config.toml
n_layer = 26
d_model = 256
n_head = 2
n_kv_head = 2
head_dim = 128
d_mlp = 1024
vocab_size = 512
activation = "tanh_gelu"
norm = "layernorm"
norm_place = "pre"
norm_eps = 1e-05
positions = "learned"
qk_norm = false
attn_scale = 0.0884
bias = "all"
tie_embeddings = true
parallel_block = false
init = "normal"
init_std_qkv = 0.0312
init_std_o = 0.00433
init_std_up = 0.0312
init_std_down = 0.00433
optimizer = "muon_variant"
lr = 0.00898
lr_mult_qkv = 0.4
lr_mult_o = 2.0
lr_mult_up = 0.85
beta1 = 0.95
lr_head = 0.00654
warmup_steps = 200
schedule = "wsd"
decay_fraction = 0.527
decay_shape = "linear"
final_lr_fraction = 0.0
batch_tokens = [16384, 32768, 65536]
seq_len = 256
doc_mask = true
z_loss = 1e-05
train_tokens = 416000000
steps = 11674
dataset = "wikipedia_en"
MLP neurons of a small language model. Each row is named by its layer, matrix (up: input weights; down: output weights) and neuron, and shows model dimensions 144-239. Each number is 200 + 30 x the weight over its row's rms, rounded and kept within 0 to 999.
After each neuron's rows, "fires on" lists the tokens most often at its 100 highest values on Wikipedia text that the model never trained on.

L7.up618,244,199,201,212,215,247,231,205,185,184,243,197,196,240,188,214,176,255,192,215,210,165,239,178,221,175,179,228,203,212,206,220,207,181,184,212,205,179,229,195,201,240,205,241,186,190,210,134,211,191,177,226,157,172,216,177,186,169,250,239,222,216,192,205,178,252,156,239,270,224,204,167,214,248,220,215,211,181,175,206,199,259,206,211,128,251,192,248,187,143,144,194,243,203,192,205
L7.down618,213,186,154,209,180,186,223,184,268,226,229,190,169,220,194,180,168,196,188,197,211,230,232,209,211,143,184,203,237,261,200,144,206,205,162,191,182,170,231,219,169,174,209,188,180,191,226,197,183,226,207,241,203,186,235,174,202,219,175,191,189,196,209,180,197,225,199,214,271,199,225,226,164,188,167,185,147,235,168,184,249,175,241,186,221,231,214,198,192,186,196,219,205,214,165,171
fires on: "ly", "y"

L4.up788,187,192,171,228,162,203,195,218,221,203,221,190,215,192,207,197,202,220,231,215,193,220,165,216,140,161,215,179,247,183,219,196,198,175,181,176,228,191,218,205,193,186,166,160,205,160,158,221,187,186,203,196,159,231,124,240,218,239,213,208,213,195,157,181,216,168,225,216,202,142,196,143,183,207,163,183,189,204,214,220,195,212,211,206,208,167,274,195,186,178,231,200,193,289,205,230
L4.down788,177,168,148,200,246,230,206,216,206,206,192,206,231,269,205,206,201,188,241,175,220,259,270,218,166,179,227,158,165,197,141,162,194,190,204,240,191,245,154,197,142,242,214,205,195,196,214,205,251,212,190,186,239,206,230,230,168,196,248,186,246,209,215,193,179,226,185,148,211,179,203,192,191,215,223,196,156,193,249,216,143,193,206,204,146,192,244,280,222,149,140,250,185,218,183,175
fires on: "e", "c"

L21.up111,227,203,195,257,212,178,197,201,200,235,206,210,190,201,158,171,140,204,215,180,200,204,169,302,171,182,219,204,211,200,206,253,198,147,172,222,223,183,193,178,157,140,202,187,193,173,165,233,204,181,260,135,201,200,186,244,212,166,182,200,191,219,230,196,207,201,210,228,131,227,174,207,217,174,193,195,211,167,192,196,211,199,200,202,201,192,164,166,163,235,153,201,185,190,169,260
L21.down111,209,256,220,199,183,200,152,194,238,193,244,188,128,182,204,145,173,210,201,208,174,173,178,294,149,210,186,220,242,185,209,266,197,171,233,190,202,203,187,182,216,182,200,203,190,210,187,235,242,212,150,215,194,203,202,154,220,184,229,201,200,210,192,170,208,245,227,204,262,168,195,218,236,197,226,245,200,166,188,176,184,172,209,134,200,187,245,148,171,225,244,247,219,236,131,204
fires on: " to", " K", " k", "er", "ver"

L22.up939,168,228,126,176,126,194,183,204,234,190,142,147,255,234,201,165,207,211,202,202,181,224,200,197,221,260,214,198,220,220,232,192,211,228,174,215,199,182,218,184,195,203,221,209,138,179,204,201,184,145,190,169,189,163,167,172,194,200,139,241,221,197,180,209,169,187,192,207,228,211,180,221,167,153,187,273,239,214,169,158,197,242,207,229,184,199,183,190,217,176,149,225,154,181,271,190
L22.down939,221,183,209,142,237,226,234,200,198,206,194,216,144,204,167,238,206,224,195,216,181,232,168,195,191,203,232,140,131,176,206,183,181,192,116,140,184,222,203,223,198,136,148,169,241,226,170,244,213,230,193,219,189,229,211,194,235,154,136,216,220,213,192,165,207,153,233,227,212,204,221,175,197,217,179,115,170,217,203,151,153,251,224,205,203,225,204,210,204,191,200,202,194,209,198,177
fires on: " S", " s", "c", "ac", "s"

L19.up187,236,206,213,225,166,247,208,242,192,254,183,246,229,208,194,233,234,235,227,196,195,208,238,189,235,205,219,199,223,227,200,181,233,188,230,196,185,145,201,217,125,230,240,204,137,250,167,184,205,194,153,214,147,141,217,217,187,199,227,251,183,147,185,214,232,158,188,238,228,158,137,223,218,197,286,191,203,233,182,134,184,169,216,194,151,179,244,194,195,188,172,200,153,178,228,182
L19.down187,153,193,174,212,218,194,145,242,186,182,236,163,161,210,191,207,203,222,179,161,219,218,166,157,174,195,247,181,231,156,198,176,204,198,171,204,201,178,200,171,212,189,193,201,232,153,230,213,199,190,181,231,156,194,188,216,215,177,213,192,207,190,189,201,140,174,217,193,177,178,235,220,246,230,208,241,206,152,152,164,266,237,271,167,233,224,228,210,130,183,279,219,171,190,235,137
fires on: " ex", " e", " ch", " of", "at", "o"

L2.up818,194,188,193,166,175,191,149,231,193,160,162,177,236,175,193,186,196,219,192,216,249,162,194,224,143,193,273,190,148,213,240,187,185,245,201,203,202,226,191,219,224,238,226,192,219,147,249,214,179,208,184,137,192,262,191,145,238,167,213,210,203,172,161,212,164,270,252,205,231,218,205,151,221,200,173,233,241,219,167,145,175,205,170,246,241,231,176,209,196,220,177,205,182,239,186,201
L2.down818,247,220,207,213,172,186,169,219,165,172,222,201,169,182,179,236,222,218,192,218,245,242,187,208,194,184,230,213,160,213,192,212,178,213,211,177,235,215,217,144,211,176,200,152,174,206,239,214,223,211,234,146,178,234,168,188,268,216,172,183,202,187,204,198,181,256,218,177,229,241,213,212,204,199,146,179,238,221,170,121,144,157,159,176,275,235,159,234,183,259,160,171,133,217,244,164
fires on: "\n\n", " is", " by", " was", "\n"

L22.up195,220,166,231,220,264,172,223,162,209,185,208,216,164,196,234,199,212,176,206,213,209,246,229,270,181,252,189,244,229,246,198,194,156,205,192,222,210,200,204,229,150,138,203,185,184,170,245,190,210,185,248,166,196,192,225,177,221,191,232,238,168,150,206,225,198,183,215,188,201,178,196,228,146,227,169,240,187,184,180,199,224,219,211,186,206,188,170,224,164,235,251,183,268,212,223,203
L22.down195,172,202,183,189,223,220,159,155,178,227,158,219,181,187,213,260,231,176,251,271,193,138,153,165,216,207,188,219,214,183,214,174,221,217,167,224,216,221,200,216,234,223,217,174,176,201,144,236,237,212,198,223,246,145,198,221,179,244,193,167,160,221,193,206,183,192,233,222,188,197,196,173,223,224,142,182,161,217,171,170,190,140,174,162,219,184,246,150,209,175,164,232,202,164,170,239
fires on: ")", " to", "ad", "6"

L22.up587,177,161,187,192,181,217,246,159,186,233,175,207,205,213,155,229,156,163,224,183,211,183,214,154,251,169,187,182,179,246,195,206,197,213,173,259,225,211,209,232,172,246,226,224,181,211,228,155,215,205,237,169,182,254,206,245,189,232,132,154,190,166,172,156,203,189,175,269,219,234,211,220,224,210,233,246,192,176,245,209,194,218,150,244,190,177,223,167,138,217,189,215,220,189,208,174
L22.down587,186,207,169,207,235,161,164,160,179,210,157,216,203,180,279,203,255,156,185,236,231,217,185,195,153,196,198,240,181,194,214,210,213,159,188,231,212,178,201,214,238,117,231,171,154,197,228,265,173,206,174,223,201,162,241,175,218,216,203,181,161,263,198,179,215,218,196,155,175,194,213,176,217,223,201,216,211,225,219,191,222,141,183,172,176,244,134,195,154,190,200,158,189,242,136,158
fires on: "e", "le", " N", "u", "a"

L19.up694,204,263,157,204,221,170,216,180,213,253,201,191,233,253,165,211,156,204,230,264,217,180,202,153,189,219,216,247,217,151,146,233,243,234,220,183,222,202,183,175,216,181,200,202,198,220,210,166,156,147,174,219,197,177,165,201,171,253,189,158,178,237,229,198,220,205,186,223,217,185,255,214,254,266,190,246,232,173,148,228,209,171,214,160,171,249,236,274,197,220,141,202,187,232,192,251
L19.down694,195,215,170,198,171,196,244,226,177,267,178,187,172,157,192,247,220,170,235,210,211,243,246,177,220,236,159,146,216,270,180,200,223,178,231,171,273,243,207,205,234,198,195,163,125,189,179,191,188,224,199,215,188,193,265,229,225,159,235,210,179,229,227,185,236,208,158,208,184,130,205,223,206,169,172,146,161,200,232,220,170,197,170,217,202,152,210,168,208,189,232,218,168,207,184,188
fires on: " s", " of", " b"

L21.up345,188,207,153,184,197,175,266,254,205,181,203,222,180,185,171,118,169,239,205,206,179,238,204,235,176,160,239,253,204,216,191,208,208,243,180,182,184,229,156,192,234,146,227,197,232,228,241,210,199,214,203,185,187,213,162,223,204,198,177,213,257,276,177,208,191,147,223,217,212,187,210,200,245,201,225,201,228,222,195,213,189,216,133,159,173,142,213,236,236,197,220,186,145,215,197,194
L21.down345,226,169,221,202,210,224,176,221,191,190,233,210,232,243,204,224,235,224,177,215,207,166,222,145,254,253,190,211,205,182,184,236,195,148,204,169,138,183,204,259,161,191,162,219,204,159,204,243,193,250,198,218,153,208,196,224,228,238,159,201,212,225,173,165,245,219,214,196,200,174,147,255,171,225,242,198,206,191,142,208,213,203,220,191,175,210,207,179,230,212,197,160,156,179,225,192
fires on: ",", "i", "er", "y", " (", "ation"

L2.up951,260,179,222,180,163,174,185,172,168,226,234,225,202,205,198,204,219,240,190,198,188,249,222,196,198,149,169,211,209,173,222,218,225,251,183,190,215,188,195,206,238,214,236,220,179,219,210,196,159,175,132,135,163,228,201,157,230,164,186,199,178,182,213,213,247,163,185,193,218,237,133,200,195,211,130,238,166,164,202,194,205,273,216,206,161,205,269,172,165,228,115,221,187,213,177,194
L2.down951,217,160,156,178,202,156,179,185,132,234,192,187,166,268,209,225,151,177,168,217,221,238,233,215,181,137,198,238,198,230,197,230,246,226,197,189,206,167,202,197,260,238,180,217,218,222,216,209,188,197,159,181,166,222,211,241,208,219,192,159,170,153,183,203,208,179,202,174,243,174,157,248,209,181,155,195,156,175,249,188,187,240,219,217,179,218,230,168,173,222,128,226,232,216,186,173
fires on: " ch", " de", " Ch"

L20.up527,177,209,198,214,253,158,208,162,173,184,185,201,252,242,215,223,204,161,189,184,245,201,162,125,194,286,217,265,203,236,178,193,205,227,180,232,215,223,212,197,177,205,201,188,104,210,211,229,234,174,206,192,175,190,234,267,199,169,166,202,177,184,182,189,213,155,225,271,188,175,205,207,216,206,242,197,157,176,168,229,200,277,183,227,209,203,198,164,173,216,243,201,219,161,198,191
L20.down527,237,156,134,166,265,202,175,208,149,175,221,214,170,188,176,243,194,263,231,194,156,259,209,179,215,230,169,147,200,241,184,137,191,141,225,219,189,203,210,205,215,229,189,186,154,170,189,192,210,148,180,214,213,223,170,218,175,209,178,157,189,204,205,194,243,183,159,207,232,229,171,244,202,226,207,168,232,247,220,219,193,193,203,216,188,197,171,227,217,187,185,188,183,232,214,161
fires on: "a", "e", "f", " s", "ore"

L20.up578,231,194,199,207,153,210,203,178,212,178,209,191,203,229,194,190,196,185,181,111,160,205,148,208,188,204,159,165,227,192,246,208,219,153,204,160,176,202,157,125,219,197,206,245,205,176,247,205,163,195,232,264,202,268,229,181,190,146,197,225,229,211,242,175,202,170,262,208,207,226,204,193,250,213,207,158,226,265,188,207,259,155,152,227,238,255,165,190,203,243,192,189,211,200,206,170
L20.down578,248,215,238,175,176,214,199,145,210,229,187,167,189,275,162,189,204,197,229,160,200,162,238,272,168,230,193,243,256,223,159,251,219,189,203,179,219,191,176,148,246,155,140,176,250,231,179,208,210,213,247,245,164,240,181,173,176,162,174,201,181,173,184,195,189,218,210,190,214,235,163,199,167,254,187,193,218,169,194,164,255,195,213,206,176,217,175,209,174,165,154,195,237,212,199,167
fires on: "c", "he", "i", "s", "in", "or"

L20.up873,172,145,188,203,143,215,152,235,229,187,195,215,212,202,212,151,227,250,207,180,194,190,212,214,189,201,184,206,227,216,210,211,213,167,208,250,217,176,179,225,159,155,197,214,178,254,211,174,202,211,156,157,204,195,237,217,204,188,147,194,233,245,187,236,184,156,160,166,229,180,198,223,150,126,256,195,187,223,188,177,169,154,226,149,207,231,174,175,191,198,178,200,136,226,216,242
L20.down873,188,157,196,211,218,229,187,178,151,262,221,137,164,186,237,198,181,166,233,259,179,201,185,187,193,126,231,219,187,186,225,170,253,172,218,203,169,195,243,194,226,228,227,198,221,184,181,161,222,154,174,250,170,227,188,208,205,223,181,234,226,205,192,203,172,180,173,205,200,230,214,226,288,208,227,192,237,195,176,224,242,225,164,230,245,220,222,208,233,208,198,214,233,193,235,184
fires on: ",", " the", " of", " ex", " in"

L19.up193,196,228,166,197,159,192,185,164,163,166,210,238,197,197,193,224,167,213,217,191,207,172,213,227,227,228,242,212,172,220,148,225,246,236,215,207,220,151,198,249,260,180,203,150,236,247,192,178,194,201,169,247,183,207,186,199,166,208,179,169,215,141,223,207,208,187,227,205,231,186,148,227,189,166,237,196,224,200,239,187,219,208,130,242,266,196,194,209,190,224,171,217,206,189,159,232
L19.down193,224,154,184,201,153,204,243,197,208,181,208,194,202,140,175,158,194,162,215,287,166,236,240,213,241,207,224,185,234,241,217,170,218,226,177,204,209,197,239,159,210,170,186,292,198,206,168,200,181,144,210,209,208,192,271,191,208,181,199,164,185,250,249,182,218,194,187,197,182,194,153,263,183,167,208,187,246,197,233,166,198,160,214,171,210,182,250,233,209,176,151,188,105,204,222,189
fires on: "et", " ", " t", "up", "t"

L4.up428,153,226,193,238,177,228,188,160,250,222,149,237,275,201,199,192,244,184,258,171,195,218,208,234,229,177,172,221,168,248,129,156,185,201,159,221,223,177,225,215,236,192,210,218,208,198,213,196,184,231,131,168,195,208,169,200,151,206,274,188,227,160,158,214,185,173,195,167,218,216,223,235,199,209,200,222,191,238,215,213,215,194,160,204,189,206,190,222,223,219,184,182,229,182,201,227
L4.down428,239,221,203,250,175,186,138,197,227,201,197,162,204,193,184,206,188,232,191,224,224,210,219,217,210,158,200,205,219,190,200,107,152,231,170,214,234,200,113,176,194,223,224,223,244,171,195,229,205,146,235,214,211,195,171,206,194,190,166,188,206,215,223,195,193,206,131,195,127,186,179,190,211,172,277,243,196,232,196,158,217,194,222,251,218,182,212,202,167,216,175,240,179,163,198,204
fires on: "h", "t", "d", "en", "ld", "ore"

L19.up367,200,201,183,257,206,162,178,237,171,200,210,236,158,216,170,188,156,195,219,227,215,232,206,196,171,228,214,185,195,220,239,224,223,216,169,162,226,164,209,178,138,103,214,219,245,195,214,172,189,191,201,155,187,198,219,247,173,177,240,169,198,232,208,195,147,202,238,195,163,242,160,230,217,210,247,223,234,190,169,241,266,181,194,183,187,108,190,215,183,205,201,202,238,250,187,176
L19.down367,183,200,261,197,186,202,183,192,235,204,210,219,198,257,196,208,198,187,153,185,182,150,204,253,182,233,234,204,198,185,193,215,245,171,209,178,218,225,208,196,154,184,259,175,167,88,228,203,240,229,209,230,243,181,177,227,282,202,167,207,214,164,215,176,216,192,198,193,196,239,173,184,246,230,186,188,224,227,160,207,223,183,250,211,208,234,139,190,233,206,208,246,165,176,156,162
fires on: "er", "ver", " the", "i", "ter", "f"

L4.up545,155,221,197,239,208,277,189,254,183,176,112,234,182,249,190,203,185,178,209,232,134,197,213,219,164,162,181,157,211,202,237,172,283,154,145,223,185,148,237,190,236,195,185,181,203,175,175,221,218,242,267,188,223,243,214,259,240,260,170,224,224,229,181,206,208,222,169,218,175,120,218,160,234,165,211,205,183,178,203,190,201,162,177,225,236,191,225,244,189,172,195,252,190,272,241,238
L4.down545,232,184,210,212,228,235,235,247,181,157,187,181,208,242,179,216,228,221,179,136,143,226,225,192,161,237,207,195,209,180,224,170,250,160,123,208,178,195,208,183,225,224,197,190,235,206,118,184,202,198,200,222,238,225,240,278,171,195,186,222,244,201,200,214,166,204,154,234,188,186,191,201,224,125,137,186,148,211,217,235,182,170,171,222,193,229,243,237,250,212,181,229,148,228,191,170
fires on: ":", "ic", "i", " St", "e", "ch"

L7.up415,200,223,199,212,207,181,184,222,210,183,205,202,224,198,157,231,204,262,182,220,180,219,216,224,194,216,180,187,241,207,114,202,139,226,207,189,213,194,149,225,173,170,222,259,214,195,236,186,165,184,163,180,174,192,196,183,202,172,226,136,263,207,121,245,190,221,176,203,204,161,200,201,226,206,190,200,202,224,184,163,188,180,195,247,176,224,187,198,178,211,164,196,243,188,185,206
L7.down415,231,202,225,235,187,168,265,149,255,253,201,161,216,152,230,210,201,248,202,231,170,220,170,243,218,162,198,174,254,200,195,213,179,200,222,232,197,251,208,251,154,163,219,245,211,159,181,128,194,196,234,251,239,157,208,218,189,231,203,180,221,282,217,217,195,241,222,220,146,250,143,199,156,227,240,199,167,204,204,174,222,216,159,217,180,209,235,243,104,196,263,190,192,197,191,202
fires on: "h", "l", "il", "d", "ly"

L20.up713,168,211,198,149,224,236,173,147,219,207,215,223,208,209,232,178,191,203,195,209,173,143,157,147,204,194,208,184,241,240,240,209,244,254,206,221,195,208,244,247,173,174,185,224,176,202,231,154,186,132,174,200,220,213,150,134,220,125,163,213,236,265,167,218,162,228,184,223,195,156,159,140,213,179,167,200,202,205,159,147,193,201,204,179,219,193,143,182,187,219,171,188,225,158,225,171
L20.down713,207,266,202,194,159,158,226,192,196,214,179,215,206,232,203,197,173,135,261,144,242,207,188,173,193,255,215,161,186,188,168,155,193,175,183,182,208,140,197,235,214,176,195,152,225,222,160,232,189,211,210,177,202,171,200,212,225,213,213,190,205,207,192,160,131,199,196,248,166,221,215,231,228,183,198,185,156,212,204,235,170,186,257,222,181,176,205,175,229,244,214,230,186,267,205,127
fires on: " s", " S", " ", " in"

L22.up178,184,171,199,208,212,250,210,198,234,209,212,195,178,176,183,214,216,227,209,242,210,140,200,176,186,168,183,220,229,219,226,200,226,192,205,210,211,164,183,178,232,227,211,208,130,208,242,166,242,209,181,242,234,199,222,186,209,175,235,195,224,222,250,187,200,196,181,218,228,232,189,187,191,218,235,227,226,180,230,217,183,186,186,188,211,219,204,185,225,241,141,201,193,206,245,189
L22.down178,153,216,153,194,204,149,184,219,222,232,201,184,225,186,243,208,236,247,223,173,201,224,204,191,167,243,208,254,210,148,264,196,212,228,168,175,193,204,196,185,186,144,218,236,209,177,200,204,133,208,190,222,212,202,208,237,183,185,147,255,198,193,246,180,200,201,162,199,211,231,186,191,185,188,165,207,180,163,269,243,178,158,246,204,175,224,235,92,186,242,189,218,214,176,206,195
fires on: ",", "ell", "ly", "ad", "el", "ill"

L7.up14,226,230,146,228,170,215,237,232,219,163,129,222,201,229,180,143,127,201,151,228,237,202,230,215,185,216,182,226,184,182,184,203,232,222,206,150,174,202,166,195,234,215,159,249,170,217,231,195,191,173,140,218,188,229,222,171,192,193,228,186,204,154,265,202,179,181,221,173,193,187,236,159,270,188,236,238,207,255,206,209,173,196,188,189,202,204,220,166,173,248,181,202,174,219,199,232
L7.down14,171,193,174,156,182,235,200,229,200,294,159,146,209,245,221,241,178,197,221,169,203,173,180,126,218,191,262,213,207,185,144,157,187,241,207,193,235,188,204,189,196,184,139,208,171,206,239,133,169,176,205,195,246,209,206,200,169,150,241,213,191,153,269,184,198,207,194,238,222,247,240,207,163,194,175,155,180,230,207,184,187,261,187,161,224,232,215,217,233,205,224,201,169,156,156,180
fires on: "or", " of", "ish", "u", "and"

L2.up624,122,186,230,111,188,233,200,195,214,193,180,189,227,257,216,180,131,207,164,234,232,187,186,156,184,135,259,195,204,200,247,181,209,187,173,155,186,167,233,210,144,211,184,157,222,215,260,230,226,198,193,122,236,246,175,250,221,222,189,177,230,165,158,204,222,211,198,241,217,208,185,143,250,212,216,193,170,221,196,224,253,226,162,223,219,281,170,201,136,200,198,234,193,197,226,203
L2.down624,185,175,224,187,161,191,168,218,225,180,193,190,248,172,182,242,162,232,144,183,188,221,173,204,187,150,211,175,184,219,243,186,221,237,215,161,271,155,196,206,191,225,201,157,212,183,226,222,186,197,210,175,208,204,141,216,229,193,234,237,180,191,215,167,160,227,192,199,200,191,204,271,234,218,236,225,172,215,215,169,254,231,258,209,213,212,193,208,200,198,204,230,134,228,233,181
fires on: "\n", "\n\n", ";", ")\n"

L2.up510,176,172,172,173,200,216,207,170,150,202,182,189,206,209,206,208,183,218,194,194,231,199,199,191,183,156,214,176,170,227,179,221,178,211,221,171,222,186,242,201,181,243,232,208,279,210,218,266,189,227,198,166,218,198,147,233,179,195,206,221,216,186,189,220,233,214,220,237,203,227,258,170,251,198,185,211,157,214,136,169,162,165,191,257,221,239,177,109,192,247,160,166,212,199,200,185
L2.down510,190,178,202,229,194,226,206,157,172,225,196,160,171,200,141,207,222,205,160,237,211,194,203,184,238,142,210,175,176,254,193,223,231,208,209,169,236,177,228,178,214,212,215,209,218,172,176,251,160,205,204,186,219,173,171,265,137,177,208,215,219,210,191,167,251,215,248,232,229,174,256,202,239,202,187,145,183,232,154,175,206,184,176,215,237,223,180,152,248,223,180,198,237,198,240,218
fires on: "\n\n", "\n", "am"

L19.up650,168,231,154,212,192,215,216,203,213,258,216,209,123,172,177,177,183,171,204,198,181,207,214,169,243,232,202,248,242,168,238,162,166,176,250,185,206,244,234,185,179,215,256,179,230,223,200,237,168,193,213,236,185,187,175,198,157,201,189,162,182,193,257,222,204,195,152,157,248,157,191,162,165,218,246,211,216,178,241,195,167,190,120,186,220,188,222,168,215,210,232,157,240,187,225,162
L19.down650,175,184,210,155,219,172,190,179,193,209,191,200,221,234,167,184,289,192,224,260,205,182,244,152,185,199,197,198,210,187,203,194,175,229,183,201,167,156,217,210,216,222,219,176,220,200,221,194,175,191,211,173,174,211,180,167,203,172,186,208,222,181,189,143,213,231,205,210,233,172,270,169,240,149,245,215,194,194,149,178,247,194,181,199,155,181,173,207,196,213,219,201,195,223,187,234
fires on: "c", "os", "le", "ec", "iv"

L4.up627,193,168,173,150,184,212,208,195,180,176,156,211,232,197,189,208,157,189,191,219,188,213,230,197,186,186,246,183,181,256,220,225,208,244,249,201,224,180,148,161,187,266,222,174,237,179,207,222,193,218,204,175,213,238,158,187,188,220,199,209,237,146,202,208,201,229,238,248,212,222,233,199,221,206,201,270,260,236,185,198,272,187,181,287,213,227,206,244,193,164,215,183,194,202,263,143
L4.down627,183,160,170,193,165,179,207,192,169,168,175,178,244,173,153,219,183,170,226,230,219,193,189,195,274,177,274,166,181,221,187,200,188,199,212,150,220,178,194,214,253,190,231,247,218,183,133,207,229,248,213,223,173,188,201,183,214,190,224,211,196,154,254,223,214,188,229,209,268,221,197,207,212,204,184,197,288,232,199,176,207,157,260,201,281,147,185,224,201,172,197,130,177,237,253,151
fires on: "\n\n", "\n", ";"

L2.up564,246,232,165,228,190,213,187,231,221,230,193,183,183,241,136,173,235,214,214,223,227,227,215,176,203,205,177,209,140,231,154,269,196,251,162,217,206,195,213,164,202,229,221,206,185,219,125,196,128,207,170,163,173,168,226,197,176,171,181,210,202,190,182,204,249,165,161,203,195,154,227,190,223,245,141,209,203,214,199,245,227,224,223,196,156,118,244,200,156,177,153,195,150,212,187,216
L2.down564,214,223,233,202,180,231,155,249,188,235,139,246,212,178,183,218,204,231,212,169,229,203,209,194,211,187,198,242,245,184,195,232,224,222,139,184,184,183,204,117,227,247,175,192,152,235,210,175,205,211,128,192,200,172,225,165,170,205,172,190,229,195,162,233,208,174,132,242,176,153,190,216,256,269,125,240,171,226,218,193,189,224,227,182,189,168,221,198,189,177,148,200,162,167,233,203
fires on: "=", " ch", " a", " t", " de", " st"

L20.up849,222,238,181,238,205,156,182,252,202,216,186,144,222,206,232,214,192,232,174,156,156,210,234,258,226,193,202,196,165,229,138,173,160,195,185,170,193,210,207,162,220,160,217,196,214,162,201,210,142,239,188,189,158,194,243,187,221,159,238,196,205,186,240,168,178,193,245,233,222,221,236,202,174,197,191,215,221,201,213,190,152,194,161,192,245,226,181,228,239,200,210,189,153,227,238,199
L20.down849,207,185,167,161,171,234,165,218,212,171,175,219,228,212,196,184,194,143,223,191,135,184,185,200,208,197,201,150,161,206,234,157,192,219,222,210,166,192,218,262,156,151,215,217,249,208,239,282,193,248,217,233,176,185,185,206,187,205,244,196,210,218,190,187,199,196,249,225,198,161,203,188,229,162,274,203,213,215,195,181,179,188,252,151,256,173,166,211,222,188,165,218,193,160,185,212
fires on: " a", " w", " b", "b", " W"

L21.up883,138,206,150,173,226,185,161,196,183,128,187,196,232,245,225,162,223,184,211,221,161,249,201,261,200,198,213,151,165,199,167,215,197,189,188,200,181,198,208,197,241,173,217,199,166,234,197,217,161,204,197,217,171,207,202,239,252,200,281,189,266,204,192,165,209,175,264,206,198,228,249,192,167,191,178,203,197,214,189,171,178,258,146,190,235,183,219,206,206,184,173,229,177,205,187,185
L21.down883,203,174,227,213,208,191,174,233,220,130,223,233,227,160,210,158,208,232,232,215,161,138,279,235,195,186,208,209,234,194,152,219,165,208,255,164,178,218,215,138,205,182,236,211,199,175,223,218,151,190,190,210,208,162,237,196,220,235,248,204,172,202,205,226,236,200,201,243,180,179,200,239,211,163,193,222,168,177,205,151,147,206,200,180,225,199,181,177,198,147,166,237,174,155,234,211
fires on: " b", " a", " B", " be"

L20.up43,231,180,207,203,215,158,212,196,197,190,178,227,212,210,203,193,196,190,214,137,171,206,235,162,210,205,236,265,220,233,124,231,216,212,156,213,218,249,186,167,163,213,177,172,272,225,254,197,179,209,163,179,210,220,200,196,214,207,224,212,271,169,150,178,235,229,249,185,264,205,212,230,137,172,253,230,214,195,255,142,164,160,192,208,222,207,227,188,168,174,229,188,197,182,166,200
L20.down43,248,188,234,239,147,207,118,171,201,178,202,157,197,185,201,148,232,209,230,238,165,194,202,168,166,196,199,189,210,223,145,230,191,171,189,200,216,254,223,237,226,188,223,189,211,207,238,187,184,192,230,214,211,174,280,165,226,186,236,223,204,235,223,198,169,230,231,213,212,191,174,255,181,183,208,250,227,216,206,170,199,191,205,207,152,185,238,201,205,178,156,202,161,221,204,237
fires on: "et", "ab", "ell", "up", "c", "ro"

L20.up646,241,195,154,246,210,197,197,151,142,167,228,191,251,237,203,215,196,203,153,227,228,172,220,103,220,159,233,223,195,170,194,183,220,209,170,203,237,236,225,214,206,206,213,231,229,209,189,171,163,164,193,247,158,236,206,219,227,218,208,171,161,199,216,138,229,175,195,182,216,185,214,222,222,185,152,200,202,154,124,156,188,229,238,163,181,227,213,204,233,219,173,213,177,180,223,213
L20.down646,201,233,221,158,204,195,199,220,231,227,193,184,174,154,183,234,164,195,216,176,246,197,227,168,243,219,187,177,183,210,234,207,167,171,216,204,200,222,201,183,144,187,215,153,278,228,196,168,230,254,236,176,220,220,152,216,188,163,119,207,226,123,182,236,198,246,210,181,226,187,281,172,219,174,174,158,206,177,212,192,194,242,209,171,221,141,212,193,215,249,176,183,210,196,207,198
fires on: " of", "g", "ep", "a", " as", " d"

L3.up381,188,175,167,181,200,185,233,235,201,230,199,205,184,174,190,144,217,248,164,229,214,231,222,243,192,176,212,177,217,222,220,233,206,201,180,214,164,202,231,189,193,196,175,132,184,283,188,225,186,199,190,203,188,261,185,215,201,231,217,217,208,160,220,164,240,222,217,213,221,173,193,171,141,188,229,149,129,210,191,130,200,226,161,228,177,195,234,227,217,156,229,238,165,249,215,185
L3.down381,230,171,240,156,206,184,229,193,155,165,147,176,239,222,201,201,182,191,174,145,161,183,215,243,216,200,186,165,187,216,190,165,211,173,223,162,200,179,184,179,196,161,236,139,153,175,220,218,192,171,202,184,181,190,217,163,197,199,203,215,217,152,158,145,184,203,241,194,212,251,177,220,255,240,225,143,164,234,250,225,193,202,199,176,217,168,146,292,182,159,209,192,232,173,197,213
fires on: "e", "r", "or", "h", "p", "he"